config.yaml
num_hidden_layers: 15
hidden_size: 160
num_attention_heads: 4
num_key_value_heads: 4
head_dim: 64
intermediate_size: 640
vocab_size: 2048
hidden_act: "relu"
norm: "layernorm"
norm_place: "pre"
norm_eps: 1e-05
positions: "learned"
qk_norm: false
attn_scale: 0.125
bias: "all"
tie_word_embeddings: false
parallel_block: true
init: "normal"
init_std_qkv: 0.0278
init_std_o: 0.00507
init_std_up: 0.0278
init_std_down: 0.00507
init_out_by_depth: true
optimizer: "adam_variant"
learning_rate: 0.00107
beta1: 0.9
beta2: 0.99
weight_decay: 0.12
lr_head: 0.0102
max_grad_norm: 0.5
warmup_steps: 234
schedule: "cos"
final_lr_fraction: 0.1
batch_tokens: [16384, 32768, 65536]
max_seq_len: 256
doc_mask: true
train_tokens: 350100000
max_steps: 9568
dataset: "wikipedia_en"
MLP neurons of a small language model. Each row is named by its layer, matrix (up: input weights) and neuron, and shows model dimensions 32-159. Each number is 128 + 24 x the weight over its row's rms, rounded and kept within 0 to 255. Numbers have three digits each.
Before each neuron's rows, "fires on" lists the tokens most often at its 100 highest values on Wikipedia text that the model never trained on; "fires after" lists the tokens most often just before its 100 highest values on Wikipedia text that the model never trained on.

fires on: "ad", "ath", "el", "id"
fires after: "m", " M", " F", " f"
L9.up200:113149106178129134132123074137129089180124141105101136187126098088121132137122084126113156108130167128092096113117120148080147129138071087144121143158138098144138130176164136135148147132099158180149136114107089090136132104149175117145130142098103152103119147117140113110150144124143161112158159103133106152109167166126127132088139131121155130161138095138099131154121163121098119183114

fires on: "d", "f", "n", "w", "qu", "un"
fires after: " (", "-", "/", "(", "["
L5.up525:143126107164128133131109132149128125113124111084142118167138072110124179141077109117098187123166151121092137122128125154092135151134152067149102151165152094082107110121140119134135119126111168151100120149138088121154176099077099131113102119165114094178157125088161158118107165096128102133127136146128137148142108127143116127155132117117128109121103134153130123109126118126152075141138

fires on: "es", "o", "e", " so", "ra", " Re"
fires after: "D", "T", "==", " T"
L5.up631:159103095135141145138129119136128105087141138133074120154148162152149155136095126161136169140134127165102114137160131150169138109139140129121054064118165142131097100143135101105085143157131158094134152142090126128166131125128090182122143111125124097111109115156113116143133153137114139083130107148146100143156124154129121095133115111072114094144108116124143120157097092128126103143155

fires on: "l", "u", "m", "p", "ut", "ag"
fires after: " O", " S", "rans", "O", " trans"
L8.up218:161142118130133132134144106167139102133136077125157155105134141111162142139115139125113114097119128104149140123141136139120123099122121119122114184155124108135120152158127157115146115128064181077098137123157104130104110114100126140100111117172119147123124130083122109109144180136078144143173143129096162123130119120135110096144121133114098150094081140119193174194066107166105116127077

fires on: "1", "0", "20", "19", "6"
fires after: " (", " 1", ".", "6", "7", " +"
L2.up248:128144137144123136120124144126125143068113112132068112140154162110168129122094177114105172193126137127109081128180163150102133112147130139144132138116129136139152162152145119106187130130093134090128146131149129170154125137137151106108116138119122157142103141101107154098116158138123159121122132061137138127134153144103123157150116081136092106122137128094103130168101134135138163114122

fires on: " |", " l", " L"
fires after: " ", " |", " a", " in"
L5.up267:124125144167099153139099125143128137181129110110127086110167153108124138145094140157129138113141108147089096179145106150117128077162101152178103122117148154125141162106123096148190136121123150111141126129130106119150178120147161119117151133108120170144122161160143097126117124143123119111130161074087138131129135094121120170099082111115121190126143111100140107131113108117152148163109

fires on: "E", "T", "S", "M", "N"
fires after: "S", " U", "E", "D", " (C", " ("
L4.up97:079122109131099142114114130114093112140127091128123130136145149172146141129095109095119137058112120112119138113083123169078141121133134147123152140141107142101136128142174120138126131110100137086119172154152118142132119108096119100146098155148119139108129127083154159142157166113097139121146180104122122154154098130128111091149167110108121141129111146114170169107123119132147140118081

fires on: "==", " ==", "F", "c", "D"
fires after: "\n", "==", "D", "er"
L5.up585:119098129130126117139138130136119099112100154127118108113124106108159116132094133126128132111164186189145126156137136149156131120109127120129105089147125153175117092149136115111092163131151176076077139085132136088131142150105132158150135140147092099161136121129149158117100116118079141100132123113154169126147108135125105080174092141125166077156107124128146143142133104115133154109153

fires on: "om", "ov", "port", "p", "ist", "it"
fires after: " im", " ex", " n", " Ex", "c", " rem"
L8.up104:072151138131109124137144123123129150146130140135100166105109132160141125162108175091132155089103162149089144132117184157109143093142130147150132136150128163185163112143124147120133118135112160129101124136157137137100146135130131107108149073103096095087172118076189133196108109126119063090145132136147110136165140119102135121147125118111110089130137156152096130113133131143170114117132

fires on: "ac", "oc", "v", "ide", "ort", "id"
fires after: " v", " ", " en", "pp", " de", " un"
L12.up75:105138161119102144131105128133124125151124108132139100159114155135151139096142113110117138143165106134139156141129181171122108084159081105145116119147122111077123061112109117129151150094122123104112138154154085090122146120125136121130137091163146158115173106108144138152128113121130108124140135135134100131166104136119130115131121122104134133097124155138140132108103099096124091181152

fires on: "oc", "ap", "ru", "ir", "3"
fires after: " f", " B", " b", "sp", " sp"
L11.up169:168159138121116126104132125113146094120127118130125151166120143090144141094074145115119166136142110146130137136106180160113103135116094083104104140157132129173124105122130133160148150154120117135187100168091087085103173125108121135128125159114122079124152128093144142151137146136160147145149112126093134125159155112105117125122130128106118118135093167117096161128156133083071125163121

fires on: "al", "il", "and", "ann", "ay"
fires after: " p", " P", " pl", "p", " m"
L12.up329:106132108179067140135129101135122131124123127148110138146133165128145090123150114088066160113101129107109137144144124137154139124143095148195075108155107135171143098171127153124107121141146136152175177146109135169135125170121159123082144095108113146124153127055155091141119131141137111089124136123152130107117112152119122117090158108098126143124132123121112126128121129139150105153124

fires on: "ill", "ain", "ite", "it", "oin", "ough"
fires after: " M", " h", " s", " Wh", " H", " m"
L5.up455:131127136178089161154143113126135136138109147097121100125093093121125125124093092132108079134175113117110119174117154141120157154160096103179175103161157148139131154097123124154134151129120126093129128167128092135126133141144136103127085152107125143142092135118122039110081129129135114107140128123109147093118151163115105125058107109107126158145106130106122129151125113118118148124126

fires on: "m", "l", "v"
fires after: " O", "A", "\\", " A", " Ar", "h"
L9.up47:111150063136120125139115143132104106103152105150107168141134144124154112122117150091125127084143104134086143173165127144115115126136132126144130144140151094113124110167123125117164165145131162136128120123164103080119154117133142139142150157132141125160136148113103100127118145143129132163177130106129122149115122117131109120053107102101119113107124183100113143184066142115112111149142

fires on: "os", "id", "at", "it", "re"
fires after: " p", " m", " P", " M", " sp"
L5.up406:146134104164129126140127096122157147148109181127104111159130140090130124121098075132116140126151130125102172139103105140144131106181137124119111140170159168134143139183123124102185155138142141150122125180072108134123108118138155117124164123094119154085139137155129078137107113173138078100128092157139144161141174157099134147141113110104151139131081148105128136118131103080118129142068

fires on: "he", "'", "/", "ust", ",", "y"
fires after: " c", " N", " 5", " d", " s", " O"
L9.up380:118121114125148134185110106137157132135100105165076101143140169130143134148100092153119118115175123141098118141135112158125102073144145100167129090092148142116095164149162124110146126101100145106120114178112095089134180145127125110114104137148174134133125130111124067127157137120161096156101125051099109132148124111136112100142081107123140151144122116111111152135125105120119128148093

fires on: "it", "et", "op", "act", "at"
fires after: " p", " P", "f", "p", " imp", "ist"
L11.up383:101144140151122116127143117121113079172123125080145127145143113091129157144098131117131168095141117143086112140094139148130129105142154118156148112176104140161138104129187118100173124185144139129124095162074103170139151103120163113143139124148103124124126134153100111130133106145137151083179154105079132108118134137138139153092125112107135102118089133105125167095146136096158129120115

fires on: "it", "ell", "o", "id", "per", "r"
fires after: " F", " O", " G", " f", " Wh"
L9.up317:160119110150124098129128092144131145120103130094117135158114117071160099170110133123093161110143141110118131145126145140122099143138116115170123121160150148121109125134137112161161115173113165160136088153147096101142167141122118133146166151144105122120136130121109124083126148128138107139162154096146071133171161162169099173097148121113128123147116163109078150120120133104104139146075

fires on: " |", " ", " v", "-"
fires after: " ", "ate", " |", " Time", "\n"
L9.up560:111177107159125133133156106129138131110138100134126120172134125095125159108136104116123139079142129142125124171126114146117145108125095170182107120148166164124141110119139113096108134107123145125109137129157115150154149148112143122146131155124050159140124149109125119129128158127134119123134135136090097140144183103149117140088115165134147179106133190122128129142108098088134116150104

fires on: " |"
fires after: "s", " ", "otes", " Year", "le", " Team"
L7.up189:142143114159088126143140123136120143120137165144112165160116106126136116139125127141116149123150136116151124092081107150095149081158114144149116116105176145172138121114132122131124195123125137126107139150133096119122116137113117183101108107131090139104116140103154120137087090142157141131123136133152069136170100114090118132171101144134131131145148151111203121097138127089146106172114

fires on: "on", "os", "est", "is", "re"
fires after: " inv", " resp", " comp", " inc", " ex", "pp"
L11.up564:110111081128092101162126087143097143141086112145144114104087153140136180114111077099109176077122142133088116133136117142114127105115156146151127116152120142157141128136157131100148148155106160125134136148171152166105103132119117127109168154127135165146164123127124140158131093147114120112146111112123160167150080137125130164130116080115150139149157103118169132090160115136143084136154

fires on: "our", "y", "'", "ur", "ement", "’"
fires after: " c", " m", " d", " t", " age"
L5.up592:144116176154147141194124096098148133137110109165089084118087140102145127155132126122116132127134103160150101151110124147131113105143165105133171082114132186141203144142152106124102164110157106148153136165135112146093105143119141136107154139106131118137105138140122121130154135091170072105094101098130060146142134154129106093120116124110131147120135133142115156131124159144142111138108

fires on: "os", "us", "as", " dec", "ax"
fires after: " m", " M", " h", " r", " H"
L12.up529:121164100142118139124173128133116120133107127099121118115119171098092148132108095094134163115130100160158091158109116144085138114138130139162134152115145165158148142130171126133153198147164123097146114136117102151124112152183155130135120135107155113150110153110150111141095114110124132122109126152142113121147115123158120135100111093056129101171113106086154140117138094117138129129113

fires on: "S", "H", "R", " San", "T", "ow"
fires after: " C", " M", "E", " (C", "D"
L5.up93:121136130117088120135115129143107094132099108097120104131140196121135127151097153127130145055131172150153127143147160147091136137133127124125124151110143151142168129138156118119129166119124105090133153173125117127173138104134159117119131143092140111121091138109095147139129109106087103136134143110154122156092105145094092071096110122121109150149128140113142126144078130165117166133113

fires on: " |", " 5", " 7", " 6", " 3", " 12"
fires after: " |", " ", "%"
L5.up519:110156137169155093153112104144130159145123142104130083134119106108158137107131101133108162120110118167104081174102119148173149068134093140128146093090122151157152134121156139121126154132117113132135132175130107164102139149133146145101121140137105122081130161136127092154097106145107111155130125105134117131157150132127115107147102105114109131133104154110186110162136118098160077152087

fires on: "it", "t", "p", "od", "ic", "Q"
fires after: " C", " Ex", " N", "N", " Con", "c"
L12.up388:124122144125126155126145076140113147167105100118112117101131141112130126124118112115103183093079154155136118166146126148150147114141129092120142085135139178200113119151132139112146159145116157149108136122104144177118139142087094127108175124109119102054115148135148111144115128160137144124163142099123136137149144166112085139129165092107109168099119128138092142101124110130132120120129

fires on: "pl", "est", "l"
fires after: " inv", " ex", " re", "v", " def", " v"
L12.up104:097201118180129136117114077117091165140123146156153102154095106135127124089108130112114112147149103169097106158115117148127133101111139150150149149101134089106113161125164138119166130086114169148146131171128146127110119106122132153097096142111123133113161162110135117157129137119142097129119159137116145128113125122096125112157113116117141139132143143060168164111144139085112075098159

fires on: "==", " ==", " that", " However,", " where"
fires after: "\n", "ers", ".", "ing", "ion"
L2.up570:106139128169113078141176112115152085129110155155082132141147132113113125138145112115134121089155166177115115129148104140137134128160170099180175117091101130124152080125130128169116134141143132133118126169070103136115141092137124169140150120157125117104149163122154143108075174125113141108141112144133115091157131144120141106148131131118143098110146102099188122129145116107113114165054

fires on: " the", "on", "u", "os", "'s", "ain"
fires after: " comp", " rem", " is", " resp", " P", "pp"
L11.up412:132138146115158104153150145168128134111111121103117123137167175084109122107143123110122152088109121110119132135115147140148104116161167135153109090125080115154126142136147126147139129157121191131173123164123090109088132123148102139105176164115133131189172185142119122146131123102099068100121099078111133153140149147116124122130092102124164125108164081126149145130137095136143077090102

fires on: "o", "l", " of", "h", "a"
fires after: " O", " T", " F", " f", " Y", " out"
L9.up142:124114080100131137142143080124123142101130135090137125178112166157131125134125122086122117143127135158111148165106143157133104122113134116138136116153109113141132087134089119125115144188116174110161132147124117128132148132105120127163123171119127085163097143118118076115119168138161131111146193092097117151102131163116086153108125077105138103127111151132119159163069129110102122090067